config.yaml
num_hidden_layers: 14
hidden_size: 320
num_attention_heads: 8
num_key_value_heads: 8
head_dim: 64
intermediate_size: 1280
vocab_size: 4096
hidden_act: "tanh_gelu"
norm: "layernorm"
norm_place: "pre"
norm_eps: 1e-05
positions: "learned"
qk_norm: false
attn_scale: 0.125
bias: "all"
tie_word_embeddings: true
parallel_block: false
init: "normal"
init_std_qkv: 0.0251
init_std_o: 0.0
init_std_up: 0.0251
init_std_down: 0.0
optimizer: "muon_variant"
learning_rate: 0.00211
lr_mult_qkv: 0.4
lr_mult_o: 4.0
beta1: 0.95
lr_head: 0.0135
max_grad_norm: 1.0
warmup_steps: 200
schedule: "wsd"
decay_fraction: 1.0
decay_shape: "linear"
final_lr_fraction: 0.05
batch_tokens: 131072
max_seq_len: 512
doc_mask: true
train_tokens: 857800000
max_steps: 6545
dataset: "wikipedia_en"
MLP neurons of a small language model. Each row is named by its layer, matrix (up: input weights; down: output weights) and neuron, and shows model dimensions 32-159. Each number is 128 + 24 x the weight over its row's rms, rounded and kept within 0 to 255.
Before each neuron's rows, "fires after" lists the tokens most often just before its 100 highest values on Wikipedia text that the model never trained on.

fires after: "\n", " R", "ar", "==R", " War", "ac"
L7.up1193 [124 150 124 138 133 153 149 178 122 158  92 121 152 119 142 120 116 144 123 112 136 112 113 139 106 124  88  90 121 130 129 114 124 125 116  97 112 148 164 133 143 172 107 135 130 110 110 133 124 140 111 130 105 149 129 180 169 191 135 132 126 159 133 110 100  83 130 114  95 112 119 108 154 139 140 135 133 109 167  75 162 108 121 123 147 107 140 152 149 142 135 177 139 161 103 151 115 130 113 139 138 156 130 135 119 127 143  95 110 129 115 106 117 110 140 143 131  83 101 125 161 175 175 117 121 172  72 116]
L7.down1193 [108  93 124 136 146 130  95  83 101 162 151 140 118 102  89 173 103 148 142 144 145 111 122 110 118 115 112 158  88 118 144 127 110 112 178 134 118 114 134  79 120 106 161 109 137 135 189 108 112 122  98 100 135 131 103 121 113 112 145 131 157 102 158 159 141 182 149 163 141 158 131  76 114 141 157 115 112 176 129 171 137 123 103 144  94 156 169  80 152  89  65 141 150 116 138 138  89 137 123 119 138 137 159  93 142 116 123 102 135 126 141 171 139 132 151  81 147 142 109 147 108  97 138 122 128  81 104 158]

fires after: " G", " B", "sp", " A", "b", " two"
L7.up706 [163 109 119 169 116 150 107 112 103 125 129 135 113 147 172 128 117  99 163 128 142 105 111 129 167 120  89 115 107 138 134  92  84 146 178 132 112 108  88 161 150 123 106  97 127 151 133  83 100  88 113 135 166 150  99 140 113 118 119 137 118 132 136 136 118 103 170 120 141 124 106 103 138 124 104  95 157 140 112 105 139 132 126 116 146 146 154 117 159 164 119 142 163 148 108 109 134  99 111 125 102 127 106 147 132 171 134 141 153 126 106 122 127 151 171  98 152 145  99 139  93 125 101 149 130  97 141 128]
L7.down706 [154  87 126 154 142 146 144 105 109 127 166 158 120 118 117 145 142 141  98 166 115 153 151 147 173 158 109 118 126 115 111 173 112  84  99 154 171 134 103 110 131 104 101 172 134 156 134  97  89  93 132 152 140 144 136 133 112  90 120 108 131 130  93 157 118 130 112 125 106  99 117  73 110 226 127 161 117 110 142 123 117 161 131 143 125 172 154 120 109  87 138  95 123  90 188 136 121 106 131  84 122 142 145 137 163 136 139  99 126 137 133 147 131 143 143 147 133 132 140 160 123 143 144  78  95 121 139  55]

fires after: " in", "In", " In", " the", " through"
L4.up1195 [136 124 134 154 141 184 122  95  98 117 137 153 147 104 136 126 109 102 103  75 145 119 116  90 113 153 117  95 130 144 129 155 145 144 118 115 137 116 148 115 127 156 146 133 133 176 106 165 121 132 113 183  93 110  90 101 137 136 110 170 146  86 143 103 154  85 132 121  73 126 157 186 104  89 138 139 100 132 133 139 141 128 135 144 114  96 102 116 131  64 107 134 163 131 160 136 172 127 170 157 150 140 113 157 121  83 130 119 131 154 119 111 108 107 105 206 131 148 130 162 118 139 155 108 141 123 118 131]
L4.down1195 [118 142  80 133  96 104 119 119 130 165 101 130 107 157 131 125 118 108 154 145 164 102 151 173 133 133  50 147  98  93 111 150 176 121 171 111 100 120 135 111 121 127 126 164 114 132 135 139 116 133 153 121 111 125 136 143 112 129 144 135 153 103 135 113 106 119 133 127 122 148 149 161 137 159 173 146 167 139 140 108  90 123 121 131 150  84 158 114 136 109 110 110 158 154 115 143 151 144  89 127  99 108 143 117 122  69 101 185 113 163 145 131 118 142 132 148  89  93  94 134 131  77 166 154 102 116 166 129]

fires after: ".", "- J", " He"
L3.up542 [ 94  75 143 120 109 140 121 138 210 121 115 135 148 131 126 127 112 124 145 118  98 121 145 125 137 142  91 191 138 154  50 146 138 143 136 156 144 163 135 116 160 101 109 139 167 143 119 101 123 100 102 136  90 117 146 148 109 149 125 147 130 138 123 162 133 135  91 118 169 173 148  79 138 116 129 130  76 156  86 130 191 159 170  88 101 111 167 111 127 124 160 117 105 139 177 119  98 114 132 147 143 121 125 120 123 108 157  85 136 173  95  99 147 121 109 117 143 169 157 154 125 152 124 134 124 126 120 104]
L3.down542 [107 180  83 138 121 141 120 158  70 156 134 134 129 180 119 136 129 122 124  99 112 102 145 139 114  92 144  86 113 123 146 107 148 113 133 138 108 133 105 113 163 132 153 104  69 106 133 139 103 144 143 107 136 119  86  90 149 104 149 138 109 110  77 102 147 160 146  98 125 142 120 126 115 115 123  92 153 133  93 152  96 127 126 123 131 157  81 153 125 163 128 178 121 142 147 127 151 128 129 114  92 153 149 131 147 149 135 128 157 121 137 127 131 101 135 106 135 145 120 124 128  87 164 128 126 123 164 155]

fires after: " Z", " R", " V", " E", "S", ": V"
L7.up738 [152 113 123 155 115 148 126 176 132  98 133 117 155 136 112  99 131 149  96 117 129 126 130 166 110 102 159 164 162 137 111 144 103 100  71 120 152 116 138 122  98 108 123 135  84 105 128 131 135 106 135  99 120 110 130 123 123 127 124 123 106  97 112  90 137 128 128 139 158 119 155 119 163 147 153 108 105 121 137 113 147 131  93 123 139 110  83 156 143 158 112 122 127 166 132 118 116 135 107  83  99  99 119 163 124 112 188 122 120 135 135  84 132 113 125 131 115 159 152 128  73 114  96 152 156  99 126 120]
L7.down738 [190 148 138 126 102  97 131 110 153 128  90 113 132 108 176 117 121  86 146 113 124 117 164  98 136 116 120 153 130 124 115 108 115 117 121 145 117 139 102 160  86 125 188 133 139 130  89 152 120 178 125 129 137 110 104 181 167 154 177 159  90 121  92 121 186 116 161 137 115 154 111 130 128 148  95 162 139  90 136 161 136 128 121 167  99 158 142 146 109 152 160 103 157 130 163 120 129 146 175 157 113 136 151 130 149 145 117 136 130 111 146 135 143 133  99 119 142 138 108 141 141 160 116 158 101 116 119 106]

fires after: " to", " f", " w", "ing to", " m"
L7.up473 [116 115 154 121 131 107  97 108 125 121 117 125 139 103 156 138 132 153 134  87 125 105  96 119 106  97 128 151 173  90 159 131 116 151  96 111 145  89 137 146  92 134 114 157  93 126 113 131 148  90 114 173 152 124 125 147  90 123  98 119 124 119 109 151 146 136 141 144 144  78 153 111 121 120  88 141 136 104 180 125 137 170 120 126 113 144 124 126 136  95 129 126 155 123 118 137 131 134 114 147 123 107 128 105 135 135 105 148 112 141 100  99 162 145 126  89 134  97 146 152 143 161 163 118 121 122  69 171]
L7.down473 [152 158 126 158 129 119 106 125 158 143 113 127 127 139 122 118 159 130  88 130 128 104 120 101 141 106 112  80 123  95  89 121 155 122 144 125 117 162 145 170 150 100 127 181 150 139 119 173  97 112 111 124 129  71 137 122 138 125 127 122 109 147 106 132 139  89 113 132  76 128 119  66 121 114 136 115 167 181  96 118 124 202 143 130 138 131 105 159 100 133 120 139 114  44 163 146 118 170 109 154 158 109 137 130  97 153 135 143 143 116  94 119 155 136 137 101 142 151 169  97 128 125  80 159 115 137 149 144]

fires after: ".", "'", "/", "6", "8", " |"
L3.up635 [130 153 104 146 141 129 129 100 147 156 109 179 149 119  90 108  87 107 148 139 117 115 126 156 125 163 122 141  68 143 154 153 119 146 118 136 119 125 114 119 101 154 177 119  86 154 133 111 121 178 139 109 111 133 127 115 174 112 109 141 122  87 129  85 120 166  84 153 128 125 139  90 106  76 163 145  92 115 147 114 143 149  94  87 133 104 135 123 131 156 126 123 176 144 104 111  95 142 149 126 118 125 135  95  97  99 155 110 175 129 179 125 103 129 151 145 120  85 145 124 182 117  97 126 128 108 127 122]
L3.down635 [ 95 124 135 137 160 149 121 141 108 118 135 130 154  96  89 157 121  99 126 104 115 165 137 155 117 158 174 161 132 117 167  85 105 143 115 122 143 158 114 100 135 127 146 129  66 120  85 128 158 101  78 124 125 134 131  90 130  72 103  95 134 158 167 169 117 108 122 139 156 137  91 145 113 157 170 129 169 174 115 112  85 129  76 144 120 139 119 138 120 164 176 126 165 109 107 118 122 118 142 113 155 105 136 122 138 102 136 115  88 134 160 120 129  98 149 120 102 138 122 170 140 106 148 132 117  84 122 129]

fires after: " in", " In", " ", " inst", " Mar"
L8.up143 [158 163 109 158 122 112 135 127 106  98  86  90  61 145 117  86 130  99 154 150 124  99 129 176  86 126 114  80 175 155 112 131 116 124 118 143 125 121 150 114 129 136 134 106 152 131 112 145 156 122 121 186  86 130 144 127 143 153 163 148 120 132 115 113 109 134 105 101 132 113 103  94 118 149 126 145 143 154 122 139 137 146 102 133  90 108 114 107 144 155 146 163 131 110 161 150 108 125 121 136 153  90 110 115 102 101 129 129 122 124 115 108 141 120 153 153 101 134 111 163 170 104  99 101 186 128  95 127]
L8.down143 [127 148 119 152 128 115 109 105 116  95 140 120 147 146 150 152 109 156 124 161 141 124 103 143 116 104 102  77 131 133 163 117 101  88 163 115 133 108 140 138 101 136 140 117 153 151 150 159 158 142 119 158 139  73 126 138 110 132 138 127 125 116 129  99 105 140 153 123 154 108 149 128 162  93 150  94  94 125 123  86 130 112 129 107 113 118 111 127 152 128 176 176 120 150 118 146 117 136  65 121 111 179 107 133 146  84 177 120 143 125 129 105 156 133 131 117 143 125 112 136 136 138 162 126 102 140 134 139]

fires after: " r", " for", " s", " a", " gu", " al"
L8.up871 [120 121 124 123 121 129 118 148 133 121  61 106 151  95 123 124  93  93 113 109 106 150 116 102 156 139 102  74 113 155 106 141 135 174 135 138 127  59 135 151 102  84 151  93 171 128 149 156  89 138 146 126 103 143  82 161 115 132 153 172 139  73 161 139 128 134  67 137 151  70 140 153 146 146 108 121 110 152 146 129 159 125 138 159 149 117  75 117 115 144 109 102 117 162 100 122 138 116 130 151 142 118 123 119 117 163 163  94 133 131 126 158 125 138 132 130 160 127  87 123 148 134 167 148 116 111 102 118]
L8.down871 [133 121 136 121 115 149 140 115 148 111  93 101 102 106 144 127 163 143 114 132 144 129 138 106 164 133 116 134 148 101  85 144 140  94 169 144 124 162 128 102 104 121  80 151 151 195  99 112 118 134 119 132 168 111 162 104 126 139  74 127 119 131 171 149 171 175 147 144 105 104 101 149 125 144 138 135 138 107 125  99 118 106 125 100 141 138 143 172 130 138 162 121 117 126 126 186 149 179 131 135 130 122 183 168 139  88 124 112 170 143 137 127 142 112 113 114 144 126 109 153 109  82 138 120 128  95 168 151]

fires after: " Al", " al", " l", "Al", " var"
L9.up635 [127 102 120 169  94 123 118  95 105  97 116 148 109 110 117 112 131 115 117 132 133 143 164 102 121  96 136 134 124 135 154 123  77 166 106 135 122 107 113 124 131 123 157 141 134 141 157 127 125 120 113 120  93  95 131 123 163 137 149 162  92 130 138  89 123 122  79 156 126 146 155 104 112 133  66 117 125 121  43 136 120 108 131  81 115 167 158 119 155 104 104 147 142 146 144 109 126 127 133 132  88  88 168 119 127 143 138 137 109 123 124 162 106 153 127  95 171 144 113 163 133 109 192 148  89 119 137 133]
L9.down635 [135 129 149 133 129 178 168 133 127 138 144 136  98 129 101 154 126 107 127 135 124 107 148 157 144 125 130 122 121 150 137 150 116 127 169 147  95 109 139 139 126 124 132 137  99 108 149 102 144 150 126 112 154 143 153 118 139 115 123 147 128 116 104 115 153 109  97 107 140 149 105 128 138 164 149 114 158 108 165 139 158 113 117 135 102 171 153 162 152  79 141 126 106 139 113 169 126 137 136 116 105 161  90 111 169 135 176 104 107 186 169 139 136 139 116 126 118 117 127 104 132 139 134 129 104  84 159 115]

fires after: "\n", "-", " m"
L4.up614 [145 131 128 111 168 126 128 149 119  97 129 117 120 154 123 123 128 147 113 134 130 155 160 134 125 138 155 177  91 128 139 122 117 131  70 101 130 128 103 131 144 118 129 129 151 130 111 108 111 171 125 134 123  90 105 149 187 143 133 156 109 119 101 146 110  94 129 150 201 163 143  85 114 117 143 149 115 115 117 111 128 102 100 153 118 143 112 130 103  98 156 159  82 129 109 119  93 101 129  89 122 112 132 143 155 136 105 119 103 145 107 117  94 130 107 119 126 139 150 140 142 104 138 120 127 121 108 127]
L4.down614 [111  98 100 120 146 170 131 120 128 130 138 150 161 144 127 102 163 115 179 133 127 116 175 120 124 139 124 140 158  65 142 124 107 137 128  73 152 146 106  60  70 120 144 117 116 143  97 134 110 116 150 106 141 156 161 135  95 132 154 128  97 147 154 149 102 128  87 165 184  82 166 156 157 117  83 115 119 117 112 144 167 163 144 153 143 160 140 158 146 127 108 130 118 126 122 160 123 135 120 111 106 150 143 120 125 148 141 138 170 149  70 129  86 137 131 156 154 144 117  89 123 115 104 108 115 133 122 101]

fires after: " V", "| L", " L", " | V"
L7.up1196 [132 145 107 152  84  89 155 102 138 122  81 154  88 123 130 166 129 145 138 120 101 137 158 134 125 121  98 142 134 141 116  74 110 154 120 164 129 112 135  94 176 136 162  81 125 148 142 146 119  99 143 105 156 109 115 123 127 140 169 153 158 118 130 191 121 125 116 135 127 113 145 147 125 152 127 112 169 113 148 148 182 128 146 106 119 125  81 134  97 145 112 136 101 101 139 137 114 135 100 167 126  78 132 140 132 128 114 122  96 149 173 146 111 130  95 137 122 137 104 154 118 129 137 138 178 116 141 149]
L7.down1196 [107 134 108 168 110 125 139 114 106 100 118 123 154 132  93 137 135  65  98 181 108 134 130 148 139 151 106 114 133 165 139 116 156 122  97 132 142 141  82 137 143  77 105 127 170 139 176 118 121 116 125  96 153 137  86  99 174 134 124 138 147 153 115 140 109  99 127 143 106 155 161 149 140 163 133 126 156  89  92  96 166 141 140 149 142 168  96 150 152 176 131 136 107 136 137 126 137 134 146  92 125 129 144 106 143 172 142 112 129  84 135  78  91 140 123 111 159  88  88 148 147 135 122 121 116 115 150 107]

fires after: " S", " | B", " B", "b", " | S"
L4.up510 [113 117 136 107  82 104 130 143 105 145  90 125 138 101 146 122 143 131 136 152 155 131 132  88 125 135  81 167 158 155 134 158 131 152 106  68 148 145 136 116 141 128 103  76 102 128 160 180 140 115 152  92 123 121 136 111 113 149 148  94  63  80 144  96 160 140 165 149 166 160 139 113 149  96 156 108 145 152  76  97 116  98 112 143 113 120 129  83 110 114 137 192 103 130 130 142 129 133 145 142 131 165 129 183 118  98 147 148 141 175 152 143 142 147  88 119 130 120 129 108 137 108 161 111 126 129 109 113]
L4.down510 [160 125 150  97 129 119 117 117 104 119 123 128 115 104 103  94 135 159 116 141 138 145 142 188 125 114  87 156 104 148 144 104 101 135 200 164 157 127 120 134 169 139 121 157 129 168 162 111 103  96  84 126  77 157 119 150 184 116  90 123 128 110 160 170 110 151 133 168 137 151 129 109 118 120 152 117 124 111 160 186 108 125 178 146 128 101  76 151 103 151 112 131 162 138  79 122 126 155 138 123  77  98  90 121 133 152 155 158 117 122  63 100 146 137 104 108 122  95 165 125 142 100 142 107 121 155 137 165]

fires after: " A", " Gu", " G", "al", "a"
L9.up91 [135 139  93 132 147 150 132 117  90 143 131 144 122 157 134 123 136 139 102 110 109 130 136 121 113 103 160 133 107 135 188  90 114 147 140 115 108 133 109 107 119 163 121  90 101 137  91 118 121 118 109 123 143 146 124 122 109 115 145 136 120 156 148 148 122  81 110 150  66 115 123 139 200 132 116 105 100 156 120 135 133 108 149 128  99 111 149  91  93 128  94 154 126 113 169 104 174  98 147 133 131 164 181 121 159 168  96  93 114 126 139 150 148 124  78 111 130 124 170 143 127 108 101 131  85  86 130 123]
L9.down91 [ 83 105 166 121 165 130 140 136 142 138 148 122 111 139  86  84 121 149 127 129  94 137 130 121  94 171 152 122 137 169 106 141 112 111 155 123 126 123 144 144 141 115 126 167  87  94 115 117  91 140 133 109 119 134 138  94 104 108 136 136 130  92 181 153 132 110 109 163 159 142 136 125  93 151 115 132 142 116 130  71 132 182 102  76  91 155 101 147 125 135 119 139 130 130 153 140  90 109 129 171 116  73 124  82 110 138 144 189  85 140 150 106 138 140 112 130 135 110 152 140 130 104 104 156 126 107  73  83]

fires after: " c", " m", " Ch", " occ"
L3.up310 [156  99 144 114  95 157 109 109 140 139 143 131 105  91 175 140 139 156 101 118 108 148 100 125 129  93 134  94 115  99 123  93  95 127 161  71 116 104 153 146 172 115 144 121 138 136  95 154 154 138 154 103  85 118 158 110 161 170 142 152 127 136 109 121 144 146 161 133 159 144  80  83 125 143 141 143 141 140 157 145 117 105  86 109  99 157 169 148 131 151 149 122 121 125 104 152 154  97 122 121 128 149 155 126 139 151 114  99 132 151  91 164 125 101 144 145 103 137 152 114 130 146  83 124 137  90 111 118]
L3.down310 [141 121 106 183 101 125 129 104  81 113 107 146 148 105 167  74 168 130 176 133 112 159 104 155 174 134  75  87 118 133 139 136 114 125 173 132 140 116 113 177 160 139 119 141 115  87 117 124 143 173 141 157  81 157 102 161 139 127 159  85 108 133 121 151 172 137 123 125 147 112 110 129 121 141 148 140 166 106 119 134 107 160 141 110 127 125  95 100 110 129  96 110 101 130 110 105 122  99 132 141 160 158 131 165 148 133 123 131  86  92 108 166 165 155 132 147 171 135 132 116 152 153 108 161 102 147 120 116]

fires after: " M", " m", "M", " qu", " me", " pri"
L7.up328 [ 90  88 132 168 100 104 125 109 127 137 118 147 144 129 166 113 119 126 135 142 161 140 115 149 145 115 111 104 129 139 123 138  98 133 116 130 104  81 122 170 131 130 113 143  88 120 158  77 130 123 146  90 110 125 130 122 142 119 159  98 133 137 143 171 136 101 107 129 208 124 158 128  85 135 148 104 185 121 160 110 166 126 171 154 147  95 116 118 117 112 112 132 107 117 156 113 102 139 114 149 102 167  91 136 109  96 105 150 134 119 107  84 130 127 110 146 103 138 129 107 156 107 133 167 123 128 108 120]
L7.down328 [111 105 148 165 118 138 143 155 143  84 129  85 124 138  76  78 132 106 127 146 112 168 158 100 111 123 129 150 110 104 146 177 129 135 133 128  81 172  96  95 144 110 160 149 120  85 100 123 179 150  98  73 110 132  95 136 154 144 132 148  98 111  92 155 117 131 128 140 135 116 168  88 118 168 132 140 128  80  79 111 143 102 138 145 115 175 120 124 184 135 138 110 128 117 118 116 129 138 106 135  93 142  95 145 120 104 134 104 121 128 157 155 128 122 109 160 191 141 123 103 114  81  96 122 137 147  99 153]

fires after: " r", " st", " est", " Est", " Dec", " | K"
L3.up780 [127 116 135 158 152 123 155 103 134 102 112 111 135 122  99 129 130 161 161  94 152 105 168 161 144 131 132 111 134  98 149  92 115 121 120 108 139 105 151 148 149 125 127 103 137 108 144 113 150 117 102 139 145 123 149 169 146 132  85 181 143 135 124 107 144 104 158  94 117 116 150 166  95 166 131 138 122 142 139 111 121 118 129 121 114 148 167 110 139 131 146 136 154  83 152 146 130 116 149  85 144 147 140 134 172 114 132 145 112 117 129 139 107  45 125 132  91  78 145 116 166 149 104  95 134 126 150 104]
L3.down780 [135  77  97 154 110 169 133 110 113 149 123 152 141 136 177 119 125 111 137 140 100 137 175 118  86 123 141 115  98 138 155 134 131 132  90  90 120 120 162 106  87 163 136 136 106 127 134 132 110 165  98 154 117 142  98 151 174 126 130 143 149 162  91 188 131 142 115 145 101  98 182 123 145 120 116 159 133 129 104 102 122 142  97 144 121 101 104 132 124 133 101 136 125 145 140 155 122 130  81 138 152 112 155 147 127 137 194 105  94  96 123 122 116 114 119 160 148 151 119 103 118 145 130 147 177 135 113 150]

fires after: " h", " H", " K", "- H", " Kn"
L4.up1014 [169 127 118 144 101 129 103 108 111 112 112 120 144  80  95  98  97 119 159 149 136 122 142 128 147 145  97 157 161  90 131 129 130 122 119 134 143 148 141 131 114 112 156 110 189 164 151 138 153 128 162 129 116 154 131 134 149 127 107 125  91 161 132 154 114 174 114 115 162 145 134 113 155  78 154 138 125 146 127 110 109 117 128 127 134 129 122 164 137 171 176  94 165  90 111 150 148 131 118 111 139 167 139  76 121 144  90 141 131 124 141 122 140 122 150 156 148 173 134  96 118 125 129 106 124 122 113 138]
L4.down1014 [133 127 105 110 148 133 148 115 169 153 168 124 127 150  85  93 120 162 129 106 103 141  88  81 119 119  98 181 116 129 147 123 137 165 104 122 114  90 148 109 131 150 163 152  95 176 100 162 111 117 144 109 103 128  96  92 149 136 135 129 142 139  69 120 109 142 163 143 137 148 108 133 137 105 140 106 108 163 131 125 134 103 126  97 106 154 133 132 135 131 135 139 130 114 150 125 115 103 138  88  94 123 164 117 161  90 117 131 140 197 157 161 115 120 131 116 117 147 129 112 119 125 137 116 114 157 126 107]

fires after: " to", " s", " un", "s", " would", "'t"
L7.up79 [120 108 153 155 123 162  57 159 145 155 112 117 113 124 130 145 104 158 124 105 130 132 108 146 121 153 108 102 128 132 120 137 110 108 124 140 121  80 160 110  93 137 141 185 153 147 150 138 115 112 128 103 121  87 122 119 132 142  98 136 157 161 106 146 150 139 155 133 104  84 129 167  89 156  86 124 108 112 157 120 101 176 121 129 112 130 123 135 144 150 167 106 159 134 142 122 118 120 121 101 109 109 100 138 132 160 153 180 111 121 131 118 181 103  76 109 126 108 104 152 116  97 142 118  96 116 126 104]
L7.down79 [140 132 182 107 109 193 164 119 144 141 133 135 137 130 153 133 149 108 110  66 114 120 122 130 154 128  98  97 117 106 132 177 107 141 175 136 165 118 125 133 118  93  95 108 146 120 142 100 110 131 145 128 108 124 157 124 126  63 155  90 149  97 170 143 122 135 118 126 105 119 149 165 124 114 134 141 148 167 102 145 158 131  98 133  88 163 103 115 138 108 148 116 134  89 168 141 107  74 133 156 155 125 147 122 111  88 146 125 146 115 114 168 119 108 124 172 145 103 145 135 143 129 125 126 118 108 154  86]

fires after: " s", " em", " resp", "c", " inc", "1"
L4.up751 [163 164 125 158 167 117 149 145 171 107 114 138 114 137 139 148 167 130 102 165 107 142 153 143 152 152  89 130 133 141 110 151  68 178 128 160  94 133 127 100 110 148 118 145 149 135 131 131 139  87 168 136 146 121 153 103 159 120  94 136 113 113 189 144 102 141 158 150 159 100 103  99 127 104 139 130 101  91 113  79 150 111 145 149  96 109 130  92 102 126 153 162 121 141 135 174 143 166 143 102 132 176 141 121  90 163 140 164 129 134 123 122  94 147 108 115 127 121 169 127 103 148 127 153 104 116 130 125]
L4.down751 [102 116 100 117 180 134 130 117 175 198 130 155 120 120 108 111 137 117 160 126 166  68 120 120 152  97 121 157 145  92 116  93 104  86 126 157 126 163 130 153 141  95 135 126 113 112 104  92  93  82  80 135  69 109  79 125 105  69 103 114 125 108  97 143 105 139 135 136  98 112 118 141 157 146 148 153 131 130 161 161 127 110 113 145 150 121 100 141 125 114 156 166 102  71 135 128 133  87 171 109 100 127 154 108 155 156 109 116 145 150 158 124 129 119 144 139 150 116 173  77 123  92 113 105 102 145 107 118]

fires after: ":", " | +", " F", "-f", " The"
L8.up827 [111 108 127 115 143 103 137 116 158 146 145 153 118 142 121 129 119 116 133 126 112 149 122 169  84 175 134 126 145 114 108 117 102 118  97 145  87 128 129 113  91 114 121 137 166 123 111 115 110 126 111 176 108 152 122 105  85 118  72  92 158 113 139 144  96 101 105 129 133 104 146 107 127  98  91 102 159 158  95 129  90 139 117 124 142 167 177 136  92 143  91 170 147 141  94  91 105 157 138 144 106 167 114 161 165 122 122 143 206 142 155 153 119 122 149 153 165 159 108 181 135 109  94 159 138 118 137  68]
L8.down827 [127 111 146 151 110 127 126 157  66 121 166  96 190 122 151 150 148 139 115 131 131  95 118 103 166 113 178 154 139 161 103 119 149 154 130 126 160 130 102 150 159 119 130 130 122 130 151  98 133 108 121 118 154 139 128 104 122 108 132 118  98 151 149 120 128 136 132 114 128 163  75 194 160 114 118  87  99 139 182 132 170 114  86  89  98 159 108  99 108 150 149 133 114 107 131 121 178 126 109 116 100 182 136 157 131  93 103 161 130 116  93 140 110 135 156  92 135 153 137 121 187 158  99 161  99 108 119 143]

fires after: "ra", "e", " tra", "ie", " He"
L9.up26 [143 120 116 104  82 140  96 127 130 151  97  89 154 157 124 108 125 113 107 137 131 152 122 101 150 144 110 116 147 150 125 157 149 146 171 112 151  80 100  97 130 105 194 133 149  96  96 100 147  83 148 117 131  86 129  80 137 121 123 163  97  92 142 135 108 110  75 135 120  91 118 175 138  89 120  87 119 133 119 139  95  85 104 114 158 154  97 129 121 132 167 153 133 138 109 175 152  99 141 135 126 135 178 113 112 133 119 133 124  91 114 139 163 141 115 176 152 151 113 154 151 130 123 152 155  90 116 112]
L9.down26 [100 132 182 148 124 125 144 114 122 116 145 103 149 169 109 131 131 114 158 161 157  92 113 111 119  88  51 120 100 119  95 134 137 153 144 100 130 125 137 146 111 161 144 117 107 112  96 132  88 161  80 109 162 156 150 137 147 121 121 146 159 144 123 164  90 130 119  96 139 136  92 135 152 124  98 112 169 177 153 111 137 154 105 158 125 123 104 147 155 121 118 172 147 143 139 123 139 125 123 141 112 167 155 103 115 132 123 162 146 110 122 169 121 116 163 139 114 115  85 126  91 111 107 157  71 128 139  92]

fires after: "n", " Pr", "r", "arter", "1", " car"
L7.up360 [156 117 169  82 118 155 110 129 131 130  83 131 155 145 155  99 124 124 149 166 126 141  95  66 105 123  98  91 143 139 106 161 119 145 107 128 153 136 112  92 181  98  98  98 134 136 126 116 120 165 137 113 159 127 100 101 137 128 136 134 121 145 152 136 140 126 163 133  75 158 139 101 133  91 124 156  86 171 101 121 126 142 140 168 133 177 144  94 137 147 106 150 123 102 205 102 111 144 153 111 124 132  95 140 121 165 163  98 161 153 119 130 107 125 109 145 142 123 148 161 146 113 131 131 140  80  73 140]
L7.down360 [135 108 131 169  94 145  99 111 146 103 141  85  94 159 138 133 156 117 151 117 131 101 157 168 119 122  83 105 101 145 136 117 100 142 123  99 114 164 124 109 142 116 150 113  95 114 102  90 132  90 117 123 125 151 111 182 138 129 133 164 134 142  95 152 154 157 146 162 149 148 139 118 145 123 158 100 161  84 111  83 160  99  99  84 100  91 104 134 151 115 118 161 122 140 131 145 117 120 131 131 126  81 145  97 150  93 112 160 151 134 138 123 162 136 177 160 128 131  98 128 143 135 141 128 125 106 149 135]

fires after: "1", ",", " | .", " | "
L9.up97 [109 132 170 101 150 145 130 164  99 145 108 179 108  93 143 100 118 111 135 127 103  94 152 139 144 149 128 115  85 144  87 150 177 141 154 121 115 117 101 120 123 114 141 119 142  98 157 129 121 107 131  88 176 113 144 150 130 156 125 138 102 150 115 127 175 127 124  92 113  92 118 117 102 119 128 140 121 154 130 123 167 125 108 150 120  79 102 115 133 126 131 149 122 118 134 137 160 134 142 133 141 112 142 115 137 166 141 110 140 109 138  95 132  70 118 139 150  86 124 135 142 123 129 120 115 111 109 157]
L9.down97 [ 84 126 157 123 129  86 138 142 133 133 137 108 138 121 124  87  89 164 125 128 119 129 112 115 173 153 171 145  91 149 159 133 138  90 138 103 136 123 150 153  94 123 124 155  90 106 114 122 102  89 125  93 156 136  96 138 167 128  88 157 170 150 129 118 115 135 153 127 110 118 141 159 127 159 124 110 108 114 161 128 122 135 135 133 124  84  81 113 164  97 121 151 158 124 155 108 154 113 112  95 156 141 181 154 119 137 123 108 127 109 141 118 136 108 169 120  87 108 128 124 115 102 115 122 121 125  94 141]

fires after: " to", "ing to", " sp", " help", "% |"
L7.up538 [169 125 160 131 186 143 113 118 104 120 144 117 144 115 121 141 154 175 169 131 110  92 139 177 146 162  97 123 167 130 126 175 114 171 122 106 160 127 157  82 130 151 159 153  78 154 150 125 134  99  70 125 148  99 105  92 174 151  91  76 161 126 117 141 121 145 161 170 125  98 126  96 123 122 131 124 151 132 123  94 146 152  98 103 143 161 120 163  87 123 132  96 142 111 125 175  96 119 161  98 137 137 118 133 106 142 122 118 171 138 152 146 132 135 138 123 106 106 103  95 106  94 132 133 134 129 127 139]
L7.down538 [104 115 153  98 132 142 153 119  98 138 145 116 149 135 117 112 122 131  87 126  66 116 173 105 116 129  88 153 136 115 123 113 113 148 120 107 164 149 100 161 174 127 113 119 123  53 126 161 122 105  93 116 162 164 122 140 121  85 133 120 171 142 156 108  97 155  97 155  99 140  99  93 141  82 131 115 106 118 135 175 152 128 119  95 107 123 134 149 108 155 117 113 110 119 101 117 158 153 125 115  85 142 106 140 108 117 148 154 143 118 109 121 114 149 132 163 179 125 158 135 155 148 136 127  93 155 134 119]